Weights of a small GPT-style language model, trained from scratch on English Wikipedia.
Training: a variant of Adam for these matrices, 110M tokens, 3596 steps.
MLP neurons of a small language model. Each row is named by its layer, matrix (up: input weights; down: output weights) and neuron, and shows model dimensions 48-143. Each number is 128 + 32 x the weight over its row's rms, rounded and kept within 0 to 255.
After each neuron's rows, "fires on" lists the tokens most often at its 100 highest values on Wikipedia text that the model never trained on.

L3.up415 [136 130 152 193 200 164 156 106 201 105  84 119 104  73 130 123 174 158 133  74 204 142  67 104 186 174 117 114 142  88 105 159  81 175  95 108 107 108  75 143  96  70 173 136 103 135  90 143 187 132 152 140 145  76 168 150 163 122 134  40  90  88 180 128 133  85 129  79 109 111 126 109  76  88  96 104 116 115 100  95 127 152  80 113 141 199 133 125 154 158 142 141  79 125 131 169]
L3.down415 [118 129 120  62  73 105 115 149  76 157 195 144 145 188 106 118  75 104 104 160  49  73 176 153  86  83  74 147  95 159 145  85 193 108 150 171 147 161 156 115 158 191  95 145 145 109 144  84  62 117 123 113 105 152  64 116  78 146  91 159 161 177  86 141 127 148 133 157 138 145 167 160 181 162 156 145 120 123 167 148 131  99 184 116 127  57 132 120 116  92 131 125 167 107 100 107]
fires on: "iss", "|---|---", "ous", " He"

L2.up488 [180  87 101 161 116 152 122 160 115 104 153 119  89 165  80  73 124  83 137 116 119 137 182 120 162  85  79 150 188 126 151 176 110  89  95 171 171 125 127 149 104 182 101 200 162 160 115 177 119 140 129 128 156 114 175  70 115 115 148 103 154  71 144  80 164 104 162 132 156  68 106 157 126 127 132 165 111 146 112 142 128  97  85 104 167 166 180 140  48 143  96 107 144  95  91 122]
L2.down488 [132 133 123 116 100 150 117 129 132 145 144 110  86 171  83  92 169 108 157 127 112 121 193 136 166  66   0 126 176 121 149 145 133 116 118 206 142  68 103 147 108 154 117 191 118 123 114 170 133 141 158  92 163 130 205 119 131 151 151 109 139 128 134  96  99  70 143 149 119  73 138 148 116 135 110 175 120 140  88 114 106 105 113 119 176 160 128 126  59 195 125 118 137 102 103 110]
fires on: ":"

L2.up293 [ 83 123 207 110 142 127 124 109 179 171 109 128 124 191 136 119 133 119 130  94 174 115 114 100 124 194 147 114 192 147 242 143 194  79 105 162 181 107 144 130 128 122 138 101  87 177 175 132 126 130 120 166 128  27  92 120  96 102  96  97  99 110 131 108 190 143 130 130  91 161 167 141 111 142  94  93  91 117 114 138 128 100 151 165 142 163 134 140  94 129 108 183 123 113 135 155]
L2.down293 [174 120  66 130 126 128 134 162  74  75 139 125 126  57  97 116 115 140 117 155  89 134 156 138 142  43  50 139  33  88  40 106  74 174 158  90  68 170 111 113 104 134 115 181 165  78  87 132 121 107 126  87 116 211 164 128 167 153 156 147 182 131  99 153  78 104 127 130 133 119  81 114 137 115 158 147 121 101 149 119 140 126  88 106 124 104 104 130 169 152 148  90 152 142 131 101]
fires on: "ah", "ment", "ates"

L2.up89 [143 126 144 157 123 101 136 120  94 161 139  97 119 117 124 134  75  99 132 115  81 122 160 158 117 126 131 134 209 103  86 151  95 130  76 162  88 100  65 111 114 103  91  94 154 134 118 112 110  82  95 111  72 102  71 131 181 148 155 135 134 149 117 158 110 111 179 154 137 131  71  82 172 115 119 142 133 121  86 151 161 181 137 124 106 149 112 211  98 128 174 161 132  92 110  97]
L2.down89 [123 149 109 112 130 172 138 117 169 108 128 185 137 154 114 113 191 120 125 132 159 150  70  84 151 120 101 153  60 136 169 101 138 143 188 102 172 146 176 148 123 136 131 165 110 131 110 143 119 172 180 161 178 134 194 147  81 106 123 116 130 106 128  99 157 155  88 119 108 109 174 186  93 136 114 124 140 141 157 121 105  75 153 138 132 111 169  58 159 145 106  82 116 150 154 125]
fires on: " /", "2", "194"

L3.up332 [170 102 103 142 103 165  93 137 111  99 165 144 119 120  89  93 137 147 106 124  99 104 179 108 173  93 104 137 196 120 135 141 133 141  78 192 131  93  86 170  75 106  79 141 123  94  55 127  54 124 112 118 107 132 223 147 156 151 125  77 156  98 124 126 136  87 153 135 144 106 116  95 149 113  85 147  81 146  76 123 125 125 152 161 155 126 127 148  92 156 102 107  82 138 126 125]
L3.down332 [154 100  95  86 106 182 135 114 129 119 150  96  90 104  69 144  90 160 155 200  97  80 107  95 156 129  78 144 153 115 141 125  67 105  95 126 133 117 101 137  67 131 132  41 132  92 103 100 107 129  96 118  85 141 179 138 170 106  73  24 193 161 108 181 160  97 117 164 111 151 112 112 147 151  72  93 124 145  79  98 111 117 129 121 144 120 148 134 168 167 137 101 150 140 138  97]
fires on: "\n", ")\n", " and"

L3.up200 [146 100 130 188 111 125  81 181 120  92 164  79 102 132 110 105 144  97 181  99 132 124 138 104 133 115 130 143 148  81 196 185 125 103  84 124 166  91 204 182 103 208 115 145 112 149 100 166 105 109  60 123 146  98 111 152 145  98 212 145 175 109 114 101 173 170 124 134  94 102  69 133 121 121 127 128 183 125 150 112 101 129  95 137 183 130 165 156 107 153 106 148 133  63 101 119]
L3.down200 [152 107 139  86 129 101 122 134 120 108 128 126 148 111 147 123 161  76 156 142 151 118 100 122 128 184 170 115 113 106 148 155 167 119 117 113 131  62 165 128 170 180 163 109  43  92 123 132 100  57 138  97 128 140  78 222 164 132 177 139 135 150  82 110 146 134 148 110 129 163  94 127 114 179 143 139 152 104 175 120  74 126 132 137 157 128 110 145 164 175 137 195 122  97 179   0]
fires on: " "

L3.up535 [171 115 115 112  81 148 152 104 134  99 128 155 123 160  68 104 137 123 170 152 110 110 167 121 122  80  90 161 175 168  81 157 146 118  94 183 162  88 113 176  82 157 110 138  88 121  82 195  71 121 118 144 122 131 189 154 115 124 179 117 185  55 115 139 123  93 158 121 138  69 133 116 114 101  88 174  75 173 113  94 146 122 136 132 142 133 165 118  88 163 134  89  69  98  83 100]
L3.down535 [129 158 105 111 144  83 184 156 150  71 154 115 130 136  72 129 166 112 136 204 107 110  89 136 119 102  45 118 145 168 152 119  94 114  96 156 173 148 150 114  96 164 137 127 119 115 161 135 137 128  93 119 123 143 171  74 147  80 134 182 168 140 171 169  99 151 115 117 152 117 125  92 112 106 151 144 103 184  48 143  84  69 140 103 124 121 173 130 137 120 140  92  98 148  66 163]
fires on: " in", " of", " with", "\n\n"

L3.up496 [189 125 152 118 136 135 163  79 122 134 106 110 134 139 165 131 122 120 166 164 153 106 107  73 126 131 134 154 149 129 137 157  71 134  86 176  67  78 100 135 113 121  90  69  95 154 112 147 123 113  97 169 123  72 161  89 103 108  65  96 129  79 160 133 189 134  97 134 141 124 122 142 124 135  59 183 143 118 106  92 136 123 131 113 135 130 121 120  93 117  69  85  87 107  73 227]
L3.down496 [ 86 146 107 114 107 122 101 172 134 137 141 126 116 139  77 123 141 129  78  85  89 138 155 137 140 133 101  95 107 140  98 106 198 113 190  95 197 169 140 104 127 124 165 186 177  89 120 124 129 120 150  76 128 176 104 147 150 168 205 146 137 180 118 120  84 107 134 114 110 128 149 103 107 146 173  92 110 147 135 179 128 104 144 130 148 131 112 160 171 158 207 130 157 161 185  40]
fires on: "uc", "ave", "hed", "ates", "\n\n"

L3.up399 [119 137  81 121  93 181 107 178 117 112 236 125  92 137 100  66 141 110 106  94  92 109 129  63 146 101 126 119 160 159 181 148  94 109  99 148 176 131 163 147 121 248 108 221 157 183 144 163 118 147 108 136 123 126 127 137 133 110 152 126 135 147  89 132 171 120 140 124 135 131 127 147 137 105 150 131 124 112 170 195 124  90 124 115 126 124 198 138 112 143 117 140 134  71 133  92]
L3.down399 [117 176 124  91 101 156 201 113  87  71 163  97 151 170 139  72 136 121 106 150 107 120 107  79 142 135 102 135 180 175 138  93 119 129  82 133 121  76 105  84 186 205 158 104 124 122 157 109 128 120  88 152 128 144 107 155 158 141 169 151 187 151 100 142  97 102 165 165 133 126  95 101  63 150 157 192 140 155 131 123 147  95 154 109 111 106 124 153  90 193 169 128 142 102 139  41]
fires on: "\n", " ", ".\n"

L4.up616 [164  99 117 123  98 120 116 119 132  84 154 140  99 119 124 129 103 139 126 128 105 109 109 135 108 114  75 141 150 155 109 168  97 106 130 178 179  95 152 117 133 101 108 131 127 140 173 100 151 135  78 125  96 115 184 146 123 190 178  84  86 137 141 136 151 131 160 151 194 107 175 142 153 126 143 193 161 175 121 142  88 136 150 139 143 181 118 115  99  92  89  93  96 119  98 133]
L4.down616 [145  73 130  71  88 122 144  68 177 166 138 122 100 137 100 130 118 170 100 139 169 183 105 133  97 150 202 122  96 216 146 134 167  94 119 128 139 143 176 114 194 207  83  97 156 134 151 125  86 119 146 148 166 118  43 153 122  92 110  95 140 142 109 159 134  65 115 122 101 144 166 105 102 141 114 168 173 150 166 124 143  87 126 117  99  98 130 132 159 138 130 132 110 126 184 128]
fires on: "ity", "ilm", "inal", "ld", "ation", "19"

L2.up575 [111 170 118 161 132  99 129 117 126 104 138 127 140 129 112 115 106 146  83 106  62 110 134 147 138  99 102 133 185 117 152 172 131  75 136 109 119 135 109  93 105 104 151 113 133  97 135  97  85 148 123 114 147  72 140  97 172 160 147 154 158 114 144 102 109  42 165 145 119 187 138 137 156 152  58 155 154 121  59 149 180 111 119  76 121 115 147 156  78  83 166 160 101 169 128  82]
L2.down575 [148 116 127 125 112 136 142 134 150 156 135 158 131  99 158 136 145 118 147 139 162 142 132  98 140 150  90 111  32 108 111 116 106 187 121 153 122 105 134 159 140 168  98 143 122 154 125 149 149 121 126 139 107 155 111 155 102  93 110 105 104 121  97 166 158 173  88 151 152  62 149 128 116 110 198 103  68 148 193 121  85 152 131 165 136 151 117  95 175 171  93 105 137  92 104 183]
fires on: " its", "194", "cl", " includ"

L3.up633 [107 162 119 109 199 109 162 144 122 134 141 190 189 157 107 116 168 180 164 136 173 101 142 174 111 109 128 125 122  90 165 100 101 106  64 182 126 127 251 111 125 143 154 162 101 135 146 104 127 122 123 114 109  86  96 127  70 106 130 114 107 138 159  83 170 136 108  74 123 168 174 115 106 129 122 140 109 166 151 203 139 142  74  96 142 173 125 180 140 165 119 126 120 119 176 122]
L3.down633 [169  71 126 160  64 153 121 123 134 121 112  57  90 134 117 135 107  90 112 124 102 164 145 127 135 128 105 151 126 133  91 137 131 117 176 102 123 137   0 142 130  83 120 141 135 115 119 167 113 116 139 127 161 183 172 119 167 168 113 136 143 139  88 155  73 114 141 174 145  83  97 132 173 139 128 105 122 129 119 109 139 113 206 152 149 127 108  71 147 101 103 135 142 117  42 135]
fires on: "iss", "18", "1", "ine", "ard", "ment"

L2.up271 [183  83  72 142 108 162 104 148 109  94 179 126  59 149  59  81 119 103 157 127 106 124 172  86 177  82  78 156 185 163 129 186 128 109 122 166 191 106 155 147 121 153 112 196 165 147 103 166  84 116 116 109 169 127 185  93  79 129 140  98 165  69 135 113 145 120 157 131 172  84 135 131 132 120 124 143 104 151 117 129 115  93 106 124 149 151 167 145  59 155 123  90 135 100 102 104]
L2.down271 [166 123  85 136 106 160 104 137 109 146 124  94  52 161  81  72 125 123 147 136 131 127 182 141 133 101   0 132 181 171 136 147 148 115 149 167 135  58 110 163 106  88 154 178 127 132 113 174 104 130 128  69 163 149 175 121 117 130 160  98 142  97 126 105  88 105 119 139 156 121 151 145 121 134  87 162  95 133 101 133 103 108 127 116 161 148 125 133  85 183 139 121 121 107 110 119]
fires on: ":"

L4.up377 [134 138 150 155 141  85  75 158 166 149 145 161 134 128  88  64 187 155 114 114 134  93 138  85  85 113 109 119 161 127 144 167 119 135  99 175 163  94 130  99 109  78 102 150 159 171 126 118 144 129 141 140  97 169 145 159  63  90 133  74  80 123 150 111 167 101 159 135 174 129 151 208 191 124 118 128 139 179  97 139 109 131  99 119 119 137 189 143  38 148   0 137 141 164  58  97]
L4.down377 [136 126  76 103 112 203 203  94  99 150 160 129  94 152 131 150 118 139 102 143 132 177 116 102 180 100 158 189 118 181 149 148 150 132 136 129 136 172 177 101 126 146  66 138 141  87 100 144 151  78 123 116 170 128 154 128 109 121  92  97 169  99 114 162 175 166 127 162 143 128  85  63  73  43 149 121 137 137 138 130  87 108 147 199 164 151  94 145 166 117 101 117 131  98 144  53]
fires on: "ation", "ment", "ilm", " |", "ork", " "

L2.up168 [158 124  88 118  78 136  85 197 162 110 184 106 107 130  95  43  97 126 154  52 105  92 140  90 158 103 122 154 183 114 145 108 156  74  62 138 179 107 167 173  95 147 109 203 155 118  84 151 107 131 105 110 152 127 152 136 147 105 151 111 159 111  92 138 160 139 183 130 119  95  69 133 165 124 121 119 154 116 116 123  79 127 105 161 124 168 184 181  67 161 136 146 120 107 180 113]
L2.down168 [177 110 135 114 107 112 138 135 125 159 152  92 157 194 138 110 110 114 144 135 172  78 104 162 141 167 156  82  81 167 147  92 140 141 122 135  86 155 119 101 157 149 123  97 124  62  95 139 101  99 178 141  85 150 144 174 137 141 182 136 184 140 114 157  98  97 179 162 110 175 148  83 171 130 132 146 125 182 123 122 136 127 128 143 130 129 154 155 128 117 170 157 112 131 108 105]
fires on: " ", " b", " |\n\n"

L3.up591 [ 90 131 103 147 120 129 101 149 148  91 204 105  93 171  79  74 157  88 131 102 108  88 116  85 138 126 109 160 103 125 213 122  79 122  83 157 208 123 200 151 103 201 127 203 121 162 149 190 158 146  96  99 134 119 156 109 120 133 167  97 191 169 108 127 201 117 163 121 126 121 154 124 151 122 114 129 173 139 124 170  86  89 122  92 152 120 185 130 134 128 119 175 138  88 166 111]
L3.down591 [105 125  98  94 157 128 135 159 124 109 145 120 137 175 118  61 161  96  84 150 132 106 100 120 103 152 159 146 144 116 122 154 117 128 117 161 100  97 149  33 139 166 173 191 101  60 162 138 158  87  93 129 101 136 122 137 145 163 154 113 169 151  73 163 114 106 167 131 145 135 100 101  63 168 162 198 156 129  97 131 177  96 135  96 145 129 162 145 164 174 168 119 154 140 110  79]
fires on: " ", " ab", " at"

L4.up601 [104 152  85 137 121 192  66  84  93 118 111  49 172 140 114 203  97 205 141  81  75 160 126 153 162 190 129  75  92  95 145 190 161 166  81 156 153 149 114 163 131  59 136 132 140  97 141  97 107 153 164 162 164 121 115 144  83  71 103  79  89 101 145 122 177 170  84  81 119  78 113 124  98 126 162 187  92  98 102 148 134 145 140 141 103  67  98  67  84  80 160 125  87 138 152 145]
L4.down601 [159  64 174 115 149  63 180 163 182 132 123 189 147 116 130  66 148  91 134 154 154 118 107  91 109  64 118 181 195 154 119  81  98  95 157 106 122  86 134  86 148 193 102  93 102 168 118 152 166 151 119 101 117 105 143 112 180 164 158 168 161 149 133 153 103  91 187 187 158 208 138 117 188 137 103  56 163 159 144  93 147 118 117 113 137 206 138 170 183 185 115 122 176 133 106 109]
fires on: "%", " one", "]", "pl"

L3.up234 [175 143  92 144  76 116 103 129  92 107 144 135 100 143 122 113 108 136 166 141 115  81 154  88 156  83  71 131 163 128  86 166 101 113  99 158 133  98 108 151  59  91  95 129 173 103  93  97  66  87 153 118 102 166 198 134 153 133 152 144 167  84 140 156  97 113 164 144 116  94 123 108 109 145 104 163  93 143  53 139 154 156 159 149 118 116 100 161 113 112  79  81  42 112 116 101]
L3.down234 [165 152  94 114 115 124 140 120 118 110 103 108 105  96 132 134  62 100 155 186 105  81  95 151 156 130 112 164 153 173  99 100  80 110 110  52 174 135  92 114  59  99 145  14 189  36  77  56  93 124  80 118  88 190 152 136 174 116 110  79 159 137  94 203 117 156 150 158 117 149 129 123 103 101 142 149 132 169  85 123  83 142 131 133 120 131 121 128 115 130 109  86 119 137 137 106]
fires on: "\n", "\n\n", ")\n"

L3.up230 [151  98  63 152  88 119 147 119 142 122 159  99  95 200  75  68 154 138 130  94 146 107 147  99 155 159 108 111 162  95 114 160 161 140 108 174 150  84 118 148  95 182  93 160 146 158 131 190 129 132 111 154 147 113 154 130  86  99 156  73 152  84 126  87 191  85 164 118 138 104 111 137  93 122  51 191 101 163 118  98 123 138  93 120 155 171 176 136  63 137  91 108  85  74  93 107]
L3.down230 [111  71  92  72 117 136 129 108 151 111 133  77  78 173 148 126 173 154 116 159 139 131 103 118 180 167  67 156 123 139 122 162 126 126 122 181 152 117 100 108 158 177 129 171 181 144 188 159 154 135  82 144 121 148 150  93 122  95 137 102 124 142 125 152 190 112 170 109 168 166 129 133 143 130  93 179 114 134 102 116 101 103  99 130 113 164 127 136 122 121 108 125 123  98  77 137]
fires on: " of"

L4.up283 [ 80  87 111 143 112 164  97  96 176 147 132 104 140 161  61  81 101 158 115 152 156 175 156 181  89 118  93 141 165 151 150 143 138 115 137 110 121 132 154  97  94  87 101 162 150 138 107 148 113 146 127 123 142 105 119  95  77  63 157 177 160 143 157 125 116 198 140 116 142 130 162 156 114 109 159  95  72 124 126  90 108  62  95 112 154 126 172  65  93 160 116 105 155  59 122  80]
L4.down283 [172 109 133 108 134  89 127 187  70 131 140 131 146  78 150 155 162 112 171 115  90  46 117  88 146 114 107 121 103 106 125 201  93 111 118 153 135 125 124 174 140 162 147 110  99 157 139 112 114 123 134 122 143 131 184 205 132 165 110  89  90 118  88 111 124  92 122 142 148 131 122 115 152 128 107 125 172 126  96 160 148 182 127 190 129 122 148 151 172 108 113 120 113 117 177 123]
fires on: "f", " ", "us", "c", "v"

L2.up308 [173  52  65 131 139  85 130 173  87 117 164 189 125  87 127 109 146  92 157 133 121  95 163  61 138 137 123 168 175 131  96 191 151 158  74 157 189 119 157 110 116 201 165 133 125 109  82  77  52 144 138 121 114 137 156 122 122 136 176  99 101 125 181 122 203 126 144 117 101 132  81 106 129 126 141 112 135 172 120 104 125 175 105 138 138 126 135 161 108 151 106 135 128 137 121 134]
L2.down308 [ 98 211 134 134 128 118 105 124 170 128 102 133 131 166 106 155 153 133  85 145 139 146  93 168 133 127 113  87  80  93 111  79  70 136 184 148  82 121 135 136 163 115  97 139 147 167 157 173 193  85 149 106 103 114  92 147  90 128 148 129 163 162  56 130 100 159 124 126 112 139 222 139 121 141 125 188 147 109 131 168 133 127 145 134  86 205  91 127 110 139 125 146 114 104 112 150]
fires on: ":"

L2.up67 [149 107 109  83 135  98 127 151  96 150 158 159 106 103 102  75 157  90 175 142  80  97 132  58 145 113 104 115 154 122 108 116 135  98  92 170 177 122 122 137 103 167 126 143 135 163 133 146 102 157 105 152 106 125 189 154 154 105 176 109 129 152 131 157 192 125 152 129 150  93 104 114 125 110 101 137 120 220 119 116 137 131  61 147 152 146 165 101  73 134  82 128 113 147 113  95]
L2.down67 [139 143 110 158 115 143 105 151 129 117 107 149 183 149 115 189 170 172 103 139 130 157 165 127 143 112  47  85 151 185 145 155  80 149 127 133 109 119 136 159 152  90 114 115 154 189 115 157 126  74 143  84 102 135  39 133  81 131 133 127 154 108 137 112 137 124 119 151  97 161 212 173 100 149 126 172 184  59 138 111 117 135 133  74  75 132 130 109 142 143  90 132 127  96 148 161]
fires on: ":", " had", " that"

L2.up47 [170 100  49  62 127 142 166 161 146 127 124 144 153 126  73 106 133 131 152 132  99 108 119  58 167 121 111  95 208  84 117 135 137 100 149 149 181 103 159  90 139 143 115 166 128 128 112  77  76 120 134 128  92 179 120 125 132 127 149  86 154 158 134 152 165 131 187  94 132  86  95 147 153 131 120 132  54 116 106 138  69 165  68 162 156 152 124 127  85 172 113 147 132 128  99 121]
L2.down47 [ 99 207 173 168 107 118 103 143 123 137 143 148  78 106 138 141 122  79 121 110 159 125 127 156  95 144 176 132  80 148 114 121 106 182 105 121  89 173 128 143 125 121  96 132 130 127 116 177 172 133  99 111 172  93 123 173  84 136 133 139 101  77  92 103 121 141  98 126 120 168 183 135 117 117 158 152 167 130 131 148 198 117 168  85  74 120 129 162 169  76  74 120 101 111 155 140]
fires on: " =\n\n", "In", ":", " play"

L3.up382 [140 103 202 116  94 146 164 125 145 116 121 169 159 147 160 121 107 117  99  81 159 180 172 156  48 153 155 162 175 135 111 124 126 209 140 157 109 108  92 167  92 118  91 108 132 105  72 132  78 170  97 133 113 120  99 140 123 142  97 109  98  75  95  84 149 108 143 107 126 125 203 191 148 125  97  74  86 137 112 101 130 180 127 195 123 143 138 143 129 106 150 149 130 141 162  73]
L3.down382 [127 146  85 108 162 136 101 116 129 114 115  92  95  83  76 154 129 158 149 177  82  97  97 101 219  73  71  99  60 115 129 147 139  43 125 111 146 181 155  93 174 140 157 109 155 144 170 154 175  87 144 137 145 141 143  99 152 102 172 144 180 179 162 159 122 140  99 137 137 117  62  51 107 115 143 166 144 120 120 169 126  99 122  57 132 116 112  95 136 161 122  98 137 113  95 189]
fires on: "outh", "ied", "ial", "ical", "ah", "q"

L3.up259 [142 101 119 129 111 149 130 182  78  85 139 113  49 149  88  60 170  98 162 116 141 125 160  87 139 128 108 160 173 124 188 213 128 105  88 173 131 121 121 131 112 118 126 174 126 190 111 215 131 142 124 121 142 160 141 147 158 143 181  98 174  95 130  86 192  96 129 112 130  82 125 148 141 117 150 123 169 164 126 120 129  73  80 141 192 144 168 136  80 179 109 148 152 100 151  82]
L3.down259 [110 134 162  70 140  94  91 118  93 120  86 138 118 138  79 119 120 123 181 125  81 100 144 128 112 147 100 114 121 101 145 135 139 160 117 131  99 168  71 105 154 150 113 156  86 102 202 162 149 115 124 108 148 152 159 189 117 145 160 100 194 148 150 131  95 119 143 148 113 145 130 122 137 142  98 122 194 131  93  90 169  42 118 138 153 134 125 203 174 173 194 145 164 144 181  51]
fires on: ":", " "

L4.up490 [121 136 108 160 117 133 173 151 136 128 183  92  95 134 139 176  75  71 143 129  91 109 139  87 141 131 111 139 114 163 135 166 103 114 154 105 111 134 120 185 147 129 179 175 173 103 103  93 132  80  87 149 107 120 135 126  46 152 109 169 155 101 184 149 138  82 107 133 153  86 131  95 127 143  77 176 106 109 118 110 163  90 181 116 145 117 126 117 154 163 133 130 127 102  95  98]
L4.down490 [126 152  83 151 133 168 140 122 132 101 151 185 108 149 115 134 138 165 113  95 113 133 141 169 128 139 180  34 149  81 153  87 138 101 116 134 119 144 125  85 193 194  81  87 150 145 173  56  87 146 129  79 145 131 158 130 164 140 136 108 110 122  93 125 178 190 131 135  91 126 170 124 117  86 133  74  83 104 109 120  81 176  57 138 106  68 133 139 120 144 179 148 166 142 134 152]
fires on: " he", "y", "if", "et"

L4.up212 [112 177 124 204 127 129 148 119 102 121 137 164 150 143 161 111 122 198 190 136 105 129 126  93 119  97 144  95 122  82 117 140 154 111 100 145 152 145 143 185 113 100 105 118 148 165 107 111  98 178 110 170  90  69 144 131 126  68 137  92  83 120 144 152 128 133 155 151 170 109 169 146 112 105 126 138  61 171 129 149  85 177 110 144  81 159 141 167  56 145  96 113  80 125  90 109]
L4.down212 [181 122  68  71 143 154 157 125 119 124 100 100 144 161 124 114 108  94 119 120 129 148 131 120 126 100 155 203 153 114  93 113  70 121 121 120 142 140 104  98 163 176 122 171 140 124 160 111 158  87 115 106  93 168 172 115 184 177  63 121 172 132 118 116 149 129  68 148 138 144  89  84 115  88 166  62 158  96 112 124  98 157 101  91 160 154 149  84 178 110 101 150 131 176 153 116]
fires on: "0", "2", " ", " |", "t"

L2.up560 [167 137  87 126  96 177 133 128 113  88 170 120 108 174  63  78 123 132 109  93  99 132 172 100 169  90  54 159 186  97 153 157 107 123  76 167 202  75 128 140  48 126  67 131 132 123  65 125 120 112 123 101 141 113 177 122 149 138 131 129 147 126 115 109 162 136 181 106 137 110 175 124 186  83 106 162 117 137  93 153  94 131 119 174 112 134 125 201 124 138 101 116  97  97  86 107]
L2.down560 [185 181 112 124 146  98 124 109 120  63 113 118 139 117 120 143 149  93 114 146 152 144  80 177 140 112  15 121 137 111 131 134  86 142 140 103 160 144  98 117 102 137 159  65 121 130  79 101 108  78  93  84 119 134 110 164  95 121 124 158 172 138 120 164 128 112 158 151 100 109 134  77 158  73  59 169 156 162 125 174 125  92 136 144 103 171 138 145 206  82 173 134  95 120  66 132]
fires on: "\n\n", "=="

L4.up401 [173  76  54  94 113 107 145 148 144 162 151 104 129 156 106 101 172 160 101 123  87 140 118  72 142 106 103 134 131 172 113 120 178 131  92 229 143 152 234 108 130 119  94 123 133 170 122  97 164 156 151 102 134 144 154 131 144 108 130 128  92  90 153 122 111 178 145  91 119  85  98 197 124 118 104 113 121 168 128 203  65 124 141 120 103 144 168  88  84  66  45 147 117 129  32 156]
L4.down401 [118 113 162 153 139 178 157 139 113 171 161 176 125  91 169 117 164 114 117 160 107 127 114 104 143 149  89 142 171  98 111 172 160 113 118  89 133 175 135  64 122 123 126 129 147 163 120 114 154 103 111 141 138  73 107  78 117 119 147 156 115 124 120 176 157  65 154  79 142 143 131  77 112  91 124 124 115 147 103 108 131 180 131 129  90  98  93 135 110 166 141 135 147 117 119 102]
fires on: "ations", "ation", "our", "ment", "m", "ers"

L4.up207 [175 133  95 130 123 138  71 129 100  94  82 117  94 149 141 117 129 116 122 157 122 109 167 101 189  99  78  89 141 122  73 155  99 134  76 142 138  81  78 166  69  94 114 137 177 118  69  96 151 111  84  77  71 118 183 128 147 118 143 111 167  99 108 143 107 132 151 114 145 109 145  92 142 150 152 169 103 150  85 126 143 119 160 118 109 136 107 135 114 142 109  80  67 129 115  98]
L4.down207 [141 116  77 155 138  90 149 117 137  93  64  86 113 114 157 140 115  76 147 187 120  84 114 130 142 148  43 115 130 121  69 106  89 124 143  67 186 143  85 116  88 111 136  40 202  79 143  53 107 112  82  89  88 180 140 122 169 134  70  78 142 170 106 229  81 145 118 167 154 170 162 111 131 110 157 127 156 170  89 120  96 151  92 124 125 118 117 120 127 159  98 101  78 133 124 109]
fires on: "\n\n", "\n", ")\n"

L3.up199 [151  75 112 146  94 155  94 149  55 113 151 168 106 131  73  83 105 152 141 158 123  96 163  98 150 107  66 106 178 113 131 157 103 134 103 210 165  98  87 152 106 119  77 150 190 110  71 143  63 145 149  92 102 156 194 112 139 131 130 118 166  77 141 171 134 124 157 117 126  73 112  87 117 155 101 131  70 172  78 107 135 101 129 143 149 117 148 133  91 177 111  86 101 136 150 122]
L3.down199 [140 136  76  89 114 132 114 102  97 139 109 138 109  98 102 125  86 112 140 184 108  78  80 144 164 152 126 113 174 126 133 113  66 109 137  85 164 116  93 132  60 119 127  52 152  89  85 108 115 107  67 110 103 173 136 171 196  94 134  85 166 138  77 184 104 140 114 155 139 149 115 144 128 114 120 128 114 164  52 164 108 126 113 158 108 126 133  96 116 161 106  91 120 138 175 111]
fires on: ":", "\n"

L3.up104 [157 133 103 143 113 164 105 130 124  71 132 142 128 158  87 100  93 148 147 135 116 133 133 102 175  83  38 129 169 124 144 207 114  96  66 148 169 106 144 130  76 139 137 121 167 134  96 128 101 125  88 110 115 107 208 107 135 118 155 126 152 116 131 146 129 107 138  84 136  94 145 123 174  86 135 147 127 137 112 162 134 113 113 152 124 114 155 217 121 138  98 106  80 140  74  93]
L3.down104 [152 153 130 118 110 136 133 110 156  79 124 147 136 105 113 141 159  97 118 197 107 117 108 140 147 149  42 141 148  94  64 117  93 128 119  55 123 204 112 177 175 128 150 142 153 118 153  53 113 147  64 141  67 116 104  81 203 164  73 163 158 149 143 158 109 114  81 155 173 151 147 153 113 141 120  33 150 123  95 144  95 126 126 124 118 149 136  92 127 115 156 144 138 130 162  86]
fires on: " his", ")\n", "=="